Weights of a small GPT-style language model, trained from scratch on English Wikipedia.
Size: 8 heads of 32, vocabulary 8192, 22.7M parameters.
Architecture: RMSNorm before each block, rotary positions.
Training: a variant of Adam for these matrices, 6977 steps.
MLP neurons of a small language model. Each row is named by its layer, matrix (gate and up: input weights) and neuron, and shows model dimensions 144-207. Each number is 200 + 30 x the weight over its row's rms, rounded and kept within 0 to 999. A neuron's up and down rows have the sign that makes its largest values positive.
A block is one neuron, or neurons of one layer that tend to fire together. After each block is what it responds to, as a language model described it from the Wikipedia text at the highest values.

L16.gate110,208,193,238,191,177,235,190,154,182,203,250,192,196,163,177,148,183,220,214,284,176,235,199,192,234,219,188,142,187,225,162,245,220,206,185,229,185,201,196,212,198,244,215,245,210,231,168,212,203,169,246,141,166,134,219,222,212,188,249,207,180,207,161,195
L16.up110,208,229,201,172,178,252,211,159,191,250,275,189,259,202,166,172,174,191,207,194,172,229,224,203,235,238,197,127,190,187,174,213,213,189,200,175,222,142,207,201,186,223,247,186,195,205,173,196,206,151,201,195,203,203,235,227,196,178,251,187,188,210,160,193
L16.gate186,197,219,185,113,194,222,212,191,165,224,250,208,205,164,210,161,195,135,221,280,169,196,212,208,230,219,178,176,171,231,165,225,185,169,243,225,229,159,164,262,211,230,216,224,186,191,238,258,222,213,190,190,210,173,228,195,179,190,224,174,250,208,176,214
L16.up186,168,212,168,161,233,216,177,226,244,199,123,250,234,227,236,184,255,220,205,205,209,227,219,230,188,207,135,187,209,195,197,148,193,196,190,213,192,146,232,233,195,185,220,179,146,220,191,206,130,199,164,182,211,198,189,171,174,230,188,189,228,166,188,202
L16.gate363,177,252,182,179,206,200,200,227,193,229,177,233,167,216,138,178,213,200,201,194,187,226,261,179,204,199,205,138,243,190,221,226,219,163,174,266,179,192,189,169,262,191,257,213,144,217,128,204,223,211,163,193,188,218,208,204,178,177,219,152,209,190,204,186
L16.up363,160,192,175,207,192,189,154,221,187,179,227,208,211,179,228,190,207,202,217,198,205,225,214,219,221,201,190,168,222,213,205,205,218,231,221,189,178,179,183,156,203,250,202,200,199,242,187,219,193,202,182,225,159,160,232,199,200,196,184,177,217,208,182,209
L16.gate633,224,209,251,195,192,203,175,179,144,216,228,183,192,220,192,221,207,229,211,217,195,223,188,193,214,198,189,155,190,237,145,263,182,196,209,198,168,219,202,233,192,218,217,242,213,168,148,183,239,226,190,209,213,215,204,228,215,170,240,166,193,137,186,192
L16.up633,203,160,222,209,189,232,194,198,199,208,210,215,237,173,159,233,232,205,212,194,194,195,268,159,172,187,214,126,197,177,161,166,244,206,171,232,162,157,178,168,216,195,232,176,223,176,186,158,208,174,186,211,200,221,213,180,241,126,160,198,170,214,183,215
Mid-word name fragments. Non-initial word pieces inside split words, mostly foreign proper names and diacritic-bearing spellings, such as Alepp-o, Sv-en, Por-ę-ba, Nicol-ó.

L16.gate23,216,150,153,213,165,203,232,207,187,188,193,232,240,209,215,200,217,212,216,212,209,203,201,149,152,193,199,162,232,210,186,248,129,155,158,210,252,179,220,156,201,184,167,206,196,239,237,191,195,175,166,207,188,202,250,199,179,184,225,219,148,186,178,201
L16.up23,200,247,178,207,186,270,235,158,228,196,210,185,174,177,192,207,219,218,236,161,180,175,199,199,179,190,194,189,229,207,165,223,220,204,213,239,195,206,198,159,228,208,196,187,250,187,226,150,220,154,211,226,173,220,217,186,201,191,208,225,173,196,206,278
L16.gate245,257,205,201,171,135,161,172,208,232,222,215,218,157,156,168,171,171,201,180,180,260,230,273,237,195,217,298,154,220,233,179,247,215,189,191,164,212,167,232,175,214,171,218,219,256,215,191,180,243,221,205,199,241,214,155,200,171,202,204,194,219,202,180,149
L16.up245,210,158,208,226,211,220,250,191,206,195,228,180,159,188,188,175,239,178,182,184,199,178,122,197,175,194,138,231,199,179,200,214,164,136,209,152,253,180,268,162,148,140,220,167,235,221,189,210,215,209,202,237,225,188,233,175,211,251,171,178,175,181,159,197
L16.gate266,241,190,184,219,212,218,155,190,206,206,193,180,217,230,176,208,235,224,203,224,235,205,237,223,184,187,215,180,261,195,166,247,152,207,244,179,198,146,211,181,190,111,174,175,236,188,159,200,181,223,210,208,222,197,198,219,197,171,228,172,207,201,154,215
L16.up266,222,222,169,180,199,244,218,259,280,184,234,133,182,192,122,173,190,160,174,188,185,241,177,195,180,204,203,205,182,216,214,193,178,241,191,197,196,256,235,134,209,206,220,218,210,192,204,195,178,224,197,202,209,206,151,179,189,239,192,198,238,256,221,220
L16.gate504,203,188,211,234,223,175,155,188,218,215,219,220,232,254,203,204,265,237,206,205,215,205,186,230,212,193,215,206,174,171,267,204,205,194,162,196,237,144,231,149,145,178,204,211,270,204,236,186,216,239,224,223,179,236,149,198,196,207,193,215,224,187,166,193
L16.up504,170,210,181,196,206,199,241,234,236,199,189,193,178,215,167,228,217,238,237,228,240,176,229,221,233,146,233,184,168,238,153,213,201,171,238,150,234,223,202,232,166,185,230,221,181,163,149,177,170,217,176,216,238,208,260,198,177,208,154,182,196,199,234,213
Word-completing subword pieces. Final or middle pieces of words split into several tokens, e.g. showca-se, rebui-lt, occasion-s, plus "=" closing section headings.

L5.gate280,174,165,233,248,175,182,240,214,211,191,196,230,166,156,176,140,218,166,170,129,151,183,237,213,174,164,204,173,221,188,163,205,170,162,233,196,228,191,171,201,202,144,193,233,149,218,148,232,223,159,254,190,186,220,162,218,235,137,214,195,139,204,250,218
L5.up280,236,200,212,225,233,198,215,231,237,202,175,173,115,200,214,232,170,219,174,164,203,205,173,142,201,215,138,259,176,237,179,207,210,214,199,185,199,196,233,196,167,254,222,187,232,177,175,166,183,116,195,225,223,198,220,168,175,212,218,211,200,164,189,164
L5.gate530,241,210,184,139,228,203,159,191,228,205,198,225,209,228,210,149,151,182,156,253,167,185,182,147,158,215,218,206,203,174,227,190,139,214,171,184,164,227,202,278,184,200,152,210,217,219,192,187,250,210,175,241,181,267,205,190,221,171,167,210,192,230,242,134
L5.up530,246,199,193,181,184,197,171,230,212,225,183,280,187,181,216,197,200,216,215,190,185,184,257,199,224,232,204,215,209,213,209,204,215,208,168,199,151,213,199,199,185,165,247,201,134,196,212,202,181,197,195,245,147,228,232,149,172,220,256,249,137,263,232,223
L5.gate630,217,196,175,246,199,214,185,187,153,189,184,182,192,159,164,145,140,213,255,185,147,246,211,200,140,228,167,210,246,179,151,241,161,215,171,136,185,224,179,165,223,224,196,153,175,175,226,200,222,242,195,202,205,226,262,200,235,254,199,240,182,144,177,234
L5.up630,214,189,228,194,158,180,203,132,199,187,222,217,214,206,236,223,238,209,142,213,167,197,173,224,215,191,200,197,208,170,236,166,206,181,150,180,251,214,186,218,181,222,152,193,196,234,204,206,111,236,249,170,185,168,193,224,239,188,150,248,180,173,183,214
L5.gate655,228,200,216,220,193,160,256,212,235,190,193,220,214,254,188,195,208,206,181,228,193,219,204,188,187,212,224,186,235,193,217,204,152,182,169,192,232,171,192,224,231,176,229,221,198,231,206,204,215,261,237,197,223,186,180,179,213,162,115,153,163,218,237,206
L5.up655,219,162,199,231,207,209,228,221,210,188,210,226,199,225,239,206,170,190,206,244,171,183,189,193,185,223,191,184,160,251,207,184,155,176,140,164,200,159,214,143,240,174,188,213,133,220,213,199,164,229,222,227,196,243,199,207,154,190,213,201,147,224,228,196
Family-member nouns. Kinship nouns after a possessive in biographies, mostly father (his father, her father), also brother, parents; weaker: & in taxonomic author citations.

L5.gate41,186,164,166,218,198,206,206,265,181,196,189,200,182,178,217,235,201,156,226,207,231,167,116,183,209,234,210,203,243,192,191,190,165,201,213,234,163,250,177,114,182,176,208,203,241,241,166,188,178,200,202,228,238,210,223,184,140,194,164,192,181,206,249,257
L5.up41,203,229,235,163,227,173,265,196,254,204,212,204,175,253,240,223,174,165,220,212,186,156,181,180,232,216,204,224,186,171,197,257,180,222,207,177,137,203,204,158,233,173,217,197,207,157,165,192,193,203,163,212,214,233,185,195,213,163,176,178,160,231,262,262
L5.gate339,118,186,169,202,189,223,205,210,216,199,204,152,182,197,203,130,158,216,193,176,205,132,233,167,186,207,224,262,172,195,221,228,191,213,194,201,158,214,212,185,186,134,191,175,147,165,234,218,251,201,163,181,185,200,200,181,191,162,194,176,199,192,201,152
L5.up339,146,174,211,170,122,174,197,224,189,211,248,222,143,146,190,205,171,199,172,189,225,185,188,194,238,236,226,143,185,197,212,170,201,215,130,211,200,203,205,249,117,179,207,226,210,184,240,187,195,191,187,240,134,139,184,198,197,198,199,232,209,182,259,180
L5.gate385,220,207,206,192,168,218,251,135,176,191,189,184,157,226,208,143,192,206,204,199,190,171,220,250,176,238,184,234,174,244,189,180,196,202,205,179,207,228,226,194,234,217,214,184,165,231,226,191,185,209,172,169,150,200,154,201,187,259,201,237,212,181,180,211
L5.up385,177,261,185,246,194,131,171,187,207,183,174,195,165,185,233,203,159,260,188,196,232,171,219,220,223,249,216,178,227,223,224,203,171,148,161,228,205,220,225,205,142,226,193,200,217,151,213,221,188,225,207,170,195,172,217,219,177,232,233,199,226,184,184,218
L5.gate481,184,181,172,200,197,202,200,195,222,199,221,173,200,226,233,192,211,173,148,191,201,196,199,231,181,221,181,197,153,230,202,221,248,239,175,219,203,243,221,192,162,200,213,190,264,220,146,231,257,166,234,261,182,193,216,193,200,204,212,161,171,259,231,183
L5.up481,245,216,225,231,135,236,215,186,190,187,222,206,197,184,244,255,205,207,214,195,193,165,171,212,156,193,221,212,146,189,243,222,224,199,190,142,212,232,134,224,219,221,166,219,186,223,188,210,189,193,191,227,247,187,252,254,228,174,227,217,175,179,241,150
Time and "be" tokens. The word time in temporal phrases (most of the time, at this time, first time) and be after to/would; plus scattered mid-word fragments.

L6.gate375,188,191,193,256,235,179,237,213,228,197,151,230,181,163,208,181,173,200,241,257,197,223,179,227,186,272,167,235,246,224,188,196,223,233,197,235,201,224,167,239,228,182,192,192,182,214,198,197,158,168,181,218,219,221,216,186,217,127,217,230,171,195,208,198
L6.up375,191,187,212,230,240,178,293,220,206,244,155,243,179,163,258,169,180,168,210,241,223,198,184,228,209,235,209,236,192,210,143,200,209,230,161,217,175,192,219,214,225,196,214,182,176,227,232,181,174,190,180,169,233,221,227,205,176,166,200,264,200,214,205,222
Featuring, roles, highlights. Words about featuring, crediting or spotlighting something, such as highlight, role, portray, credited, features, included and starring, often in filmography tables and awards lists.

L6.gate689,203,203,177,228,176,241,183,209,217,198,191,245,182,169,219,168,206,246,234,231,174,207,178,119,200,167,126,218,164,200,207,232,182,225,195,220,216,172,193,244,109,154,182,180,191,254,209,232,212,248,205,153,219,163,165,188,187,202,233,220,209,289,130,244
L6.up689,239,198,208,233,131,245,177,206,214,194,191,210,222,162,221,210,215,248,220,226,181,171,187,171,178,197,180,181,184,204,195,207,150,210,236,187,207,214,208,234,94,110,176,192,168,241,222,251,195,266,189,159,206,155,172,194,201,204,238,241,206,245,167,211
Anaphoric pronouns and expletives. Pronouns pointing back to an earlier referent, mostly "It" or "He" opening a new sentence or paragraph, plus "them" and existential "There".

L5.gate55,175,200,189,186,252,185,232,181,213,211,131,235,248,214,190,179,187,222,226,163,205,194,159,201,217,175,204,220,210,182,173,229,205,184,192,177,229,125,220,250,210,146,209,195,163,214,218,197,172,228,203,199,261,254,198,170,241,188,191,188,229,229,154,190
L5.up55,224,223,234,152,197,200,209,229,171,207,184,233,243,199,139,196,243,181,220,188,228,183,153,232,251,181,189,214,162,171,186,193,178,203,219,223,218,234,196,137,208,238,229,218,224,156,160,198,222,191,182,171,202,199,226,205,196,146,163,166,193,222,169,181
L5.gate242,155,212,260,183,189,205,185,181,193,206,262,227,180,196,230,213,223,165,211,152,184,214,185,243,215,210,187,263,157,189,165,227,192,175,233,155,200,243,235,220,176,223,235,198,200,176,143,217,201,206,198,228,202,221,196,218,199,192,221,209,209,208,262,159
L5.up242,208,227,198,188,186,219,251,172,209,197,219,262,262,162,230,225,188,215,215,208,202,222,216,198,266,255,207,247,209,226,196,219,186,233,121,280,165,173,163,173,192,238,182,223,152,203,209,220,175,193,214,257,171,207,172,152,117,162,184,211,211,229,182,169
L5.gate578,200,174,239,194,198,213,236,232,183,196,219,156,180,228,221,221,209,166,217,241,152,153,206,232,179,207,197,193,232,228,252,194,238,229,183,164,152,173,208,182,191,222,241,227,177,210,176,175,185,181,193,230,208,243,202,193,209,147,239,231,207,185,157,159
L5.up578,214,185,227,205,196,206,238,254,206,189,170,167,187,230,216,237,221,185,208,249,154,166,166,256,169,169,237,197,195,208,227,164,228,235,179,187,196,175,203,180,120,243,214,235,218,245,194,182,195,198,192,205,212,243,173,197,208,209,190,263,190,225,185,182
L5.gate590,191,188,155,235,199,142,213,212,202,199,203,195,200,174,222,209,195,244,115,227,193,233,172,210,219,129,203,198,173,242,119,233,146,191,142,264,144,195,264,232,178,185,203,195,150,185,175,174,227,161,229,189,228,255,238,238,222,243,195,156,204,173,199,253
L5.up590,181,237,199,213,189,160,172,192,179,209,173,209,188,271,182,211,180,159,210,150,192,192,190,185,216,224,177,148,213,223,187,172,178,106,187,222,244,170,201,175,163,197,205,213,223,195,210,199,264,215,207,160,233,147,212,181,151,244,212,235,225,170,203,200
Mid-word "ro"/"o" pieces. Word-internal pieces "ro" or "o" splitting words, as in Came-ro-on, rail-ro-ad, torped-o; sometimes month names after "in/on" and table cells like BBC.

L16.gate44,194,205,192,236,237,184,174,232,183,213,158,163,220,204,197,161,201,206,224,204,214,187,240,164,193,143,200,214,139,185,175,217,208,161,178,215,194,198,239,224,179,173,219,169,244,212,198,174,179,199,227,222,203,219,199,171,225,209,218,199,183,238,200,176
L16.up44,229,186,178,191,182,231,198,259,165,213,204,221,183,204,191,267,232,187,203,209,142,158,211,185,201,165,199,202,212,186,202,218,176,157,164,131,231,209,213,207,248,216,207,212,205,188,174,220,217,218,209,138,177,199,244,241,182,230,162,170,198,193,251,199
L16.gate220,162,200,144,196,208,197,174,187,194,223,136,157,225,212,224,142,273,190,186,212,166,224,239,191,163,236,117,211,168,215,180,211,182,183,193,144,191,227,224,184,216,217,195,176,173,182,172,179,180,168,172,225,213,188,209,198,198,237,116,205,227,200,246,233
L16.up220,221,166,213,146,157,201,251,178,159,173,184,188,175,214,237,226,224,172,134,251,185,198,179,203,167,160,195,203,198,166,181,181,219,183,179,229,242,192,222,257,228,171,217,185,218,240,195,239,241,212,201,165,193,227,181,172,180,221,195,226,224,233,174,172
L16.gate246,234,149,212,223,234,204,218,195,183,225,157,210,187,221,150,228,226,228,230,211,203,152,196,193,156,167,188,182,203,187,178,259,235,204,222,185,219,169,219,201,212,131,195,204,241,197,172,211,184,224,152,190,221,205,191,200,185,196,153,227,180,262,227,197
L16.up246,169,215,161,164,265,167,212,248,189,184,158,184,214,175,169,205,199,241,184,240,197,174,192,178,219,243,173,220,178,117,209,180,214,169,211,207,269,134,235,204,181,212,225,190,218,193,145,165,208,212,208,171,249,147,192,156,199,217,179,215,207,244,261,214
L16.gate510,259,260,159,149,201,180,204,213,172,201,240,239,237,179,231,234,205,199,199,217,168,110,197,162,192,191,260,170,162,197,151,245,178,139,255,194,192,210,166,175,175,184,225,154,170,216,152,195,155,223,197,132,162,228,234,250,178,224,185,231,222,246,223,196
L16.up510,172,231,199,202,210,199,201,145,154,178,255,157,180,180,239,212,157,173,149,178,211,158,185,197,160,188,213,193,209,209,192,263,161,182,212,180,191,178,194,189,211,158,206,175,158,160,180,177,230,199,181,152,211,248,182,253,212,203,235,224,150,214,227,194
Family-member nouns after possessives. Kinship nouns like father, mother, brother, wife after his/her/their in biographies, plus scattered mid-word fragments (e.g., patria-r-chal, ext-ern-al).

L6.gate274,224,166,246,210,221,196,221,186,188,185,244,219,200,206,235,192,213,197,188,157,175,172,190,208,184,245,216,231,177,242,195,248,209,205,129,186,167,184,217,217,149,172,160,176,171,216,190,197,212,142,168,219,185,175,170,194,238,196,201,264,234,169,212,155
L6.up274,249,217,217,226,198,183,187,179,185,232,216,257,195,213,222,179,206,228,203,171,205,174,180,226,233,238,237,227,154,209,188,177,233,164,113,221,234,170,219,186,187,131,176,211,189,186,192,180,148,199,231,218,179,191,196,184,196,178,238,230,252,191,177,216
Word-piece ending in e. Short subword pieces ending in a vowel plus e, often word-initial, that begin or split longer words, mostly names, e.g. Le(wis), Le(ipzig), Jo-lie(t), fe(minist), le(nses).

L16.gate67,227,194,192,175,187,203,197,184,199,193,206,276,244,250,196,239,185,180,226,202,228,231,187,233,231,173,204,180,195,167,247,185,143,174,134,164,200,188,212,215,161,181,195,231,200,276,199,178,218,203,154,202,193,165,203,195,189,237,130,167,201,162,219,224
L16.up67,188,242,225,172,209,205,247,152,170,217,228,254,198,235,229,130,213,189,212,204,210,150,203,202,222,173,221,134,171,219,201,181,221,188,153,262,238,119,173,272,177,198,194,213,210,205,174,203,141,185,237,212,172,177,231,159,202,176,196,184,203,156,206,201
L16.gate72,164,202,169,202,215,178,216,220,171,201,233,192,209,194,232,184,211,246,261,227,208,228,204,222,193,181,223,180,173,222,191,231,162,149,270,155,186,203,200,188,209,211,161,216,194,174,203,230,191,203,225,220,158,261,194,190,180,212,248,141,192,209,207,120
L16.up72,175,213,206,192,185,205,235,217,183,179,210,224,172,216,175,186,175,173,238,165,114,219,199,196,189,183,225,194,191,214,194,212,136,171,211,173,176,241,216,218,240,177,174,198,189,202,191,185,201,200,192,191,201,181,222,177,241,178,188,215,264,268,203,139
L16.gate204,170,226,212,203,184,206,213,232,179,211,205,293,207,220,151,203,230,189,183,194,208,267,213,180,218,220,241,181,176,232,110,185,171,179,197,236,211,195,169,209,153,230,281,204,191,276,205,165,214,160,167,153,168,228,206,152,196,175,189,222,194,207,239,206
L16.up204,195,199,243,207,209,207,190,195,257,213,166,183,177,213,210,136,168,199,176,226,194,216,209,174,219,169,202,153,207,212,216,177,198,220,179,217,175,236,238,242,156,216,177,220,171,163,200,169,211,206,187,189,166,222,200,192,194,191,235,151,230,224,186,226
L16.gate467,201,169,158,226,197,170,195,186,186,204,195,252,217,211,144,159,233,246,174,218,238,172,169,180,152,140,216,224,203,178,173,241,182,196,208,233,156,194,206,232,190,169,128,116,216,223,146,194,194,173,169,170,141,201,216,190,189,156,149,165,180,170,205,194
L16.up467,247,191,221,141,213,244,210,211,225,214,194,226,200,186,185,177,231,208,226,217,169,239,197,237,230,248,250,218,211,259,205,172,185,271,239,164,177,171,176,202,198,147,226,191,191,224,199,193,230,171,221,212,195,176,184,229,185,259,220,165,237,219,223,223
Biography infobox field names. Field labels and key words in biographical or entity summaries, e.g. infobox entries after a dash (Genre, Education, Awards, Resting place), plus career verbs after "was" (honoured, cast, elected).

L6.gate595,185,167,202,182,238,203,221,190,169,204,174,229,197,235,177,204,179,225,210,176,227,259,147,146,247,200,231,156,231,157,210,235,205,194,214,174,221,180,178,221,201,208,205,224,205,200,217,180,210,146,206,189,187,182,192,164,188,205,162,238,156,237,228,177
L6.up595,185,194,207,175,245,202,256,216,165,211,209,247,234,253,212,155,182,209,242,219,175,258,182,183,221,182,196,142,207,135,183,234,174,203,187,207,255,226,183,167,198,231,186,226,199,258,174,155,154,175,184,248,176,149,210,187,164,178,181,184,164,221,188,203
Final -s subword pieces. Word-ending pieces with s or x that complete words split into several tokens, mostly names and plurals, e.g. Hop-kins, Mupp-ets, Ind-ex; also inner -ens- as in Liecht-ens-tein.

L6.gate530,172,150,169,196,155,205,235,182,189,235,159,194,188,161,218,225,241,218,260,167,195,201,221,180,195,190,204,206,199,228,236,216,165,221,247,210,217,153,223,194,219,185,204,154,178,180,173,269,157,261,262,261,202,181,190,172,136,194,212,170,209,204,176,207
L6.up530,177,115,169,202,126,223,246,202,187,160,186,225,168,178,181,206,221,212,211,159,197,199,224,209,232,199,191,187,172,255,238,200,200,229,239,152,133,192,212,175,177,199,214,136,199,208,219,213,165,240,211,222,185,242,244,190,254,203,221,216,222,181,221,206
Name-initial word pieces. Mostly the first piece of a split proper name in lists and tables, such as Bel in Belizean, Bor, Bas, Char, plus CJK byte fragments and scattered role nouns like president.

L16.gate54,159,189,221,209,146,158,192,224,208,212,171,230,212,205,172,199,236,196,176,167,247,151,244,160,159,195,196,189,194,199,175,202,173,235,193,238,223,180,151,205,166,230,192,188,181,204,134,238,262,186,235,163,172,173,210,166,166,201,205,146,172,178,155,205
L16.up54,209,209,265,117,185,196,140,200,238,199,200,203,209,194,222,213,230,224,203,243,231,129,167,225,175,224,173,230,159,168,205,134,218,242,186,203,160,182,216,176,164,216,162,280,215,195,177,203,210,212,213,240,203,197,138,156,196,194,190,211,190,162,140,216
L16.gate382,200,199,227,209,191,164,215,222,209,219,175,207,238,259,186,181,229,152,199,241,175,241,260,204,202,193,211,163,231,243,260,255,205,197,164,210,205,184,217,249,199,137,200,182,231,214,190,239,210,262,180,215,231,127,209,249,149,206,194,149,221,238,159,198
L16.up382,214,207,221,207,182,197,177,171,220,184,188,220,188,227,182,180,179,188,183,254,210,192,265,187,204,233,172,204,203,225,221,173,215,240,219,218,229,182,239,239,149,198,212,181,209,203,194,215,206,234,176,235,248,247,199,236,229,188,213,143,219,162,246,228
L16.gate503,196,230,122,220,199,221,172,164,206,212,249,209,223,151,182,217,250,209,210,192,181,177,235,150,213,196,168,181,205,234,194,193,171,217,205,228,193,194,208,197,158,193,200,212,159,206,234,222,223,316,170,148,205,166,215,135,152,194,168,163,217,190,211,217
L16.up503,171,219,219,180,183,173,134,203,244,186,230,126,182,248,180,203,210,190,154,181,241,201,196,198,209,176,181,204,225,190,189,205,193,144,186,199,240,209,270,178,183,161,179,227,181,223,185,216,223,195,242,208,210,143,205,225,196,182,189,224,94,165,143,207
L16.gate595,199,212,241,158,121,216,210,225,163,220,186,212,181,175,264,177,203,186,243,183,173,173,225,160,239,210,151,174,179,197,220,217,168,104,176,158,223,251,209,153,216,221,177,258,211,184,170,223,222,202,211,214,184,162,200,222,202,184,209,244,221,246,172,164
L16.up595,198,171,200,188,239,222,197,271,180,199,208,216,188,200,181,201,178,198,165,173,194,242,187,203,134,194,165,194,172,231,206,196,216,152,188,220,210,195,183,191,162,215,238,176,186,194,201,208,218,206,207,222,223,187,222,220,206,165,188,205,240,194,229,200
Mid-word fragment completions. Short subword fragments inside a word, right after its first piece, such as bo-fe-dales, ca-fe, stra-fe-s, antibo-die-s, and P-H-P.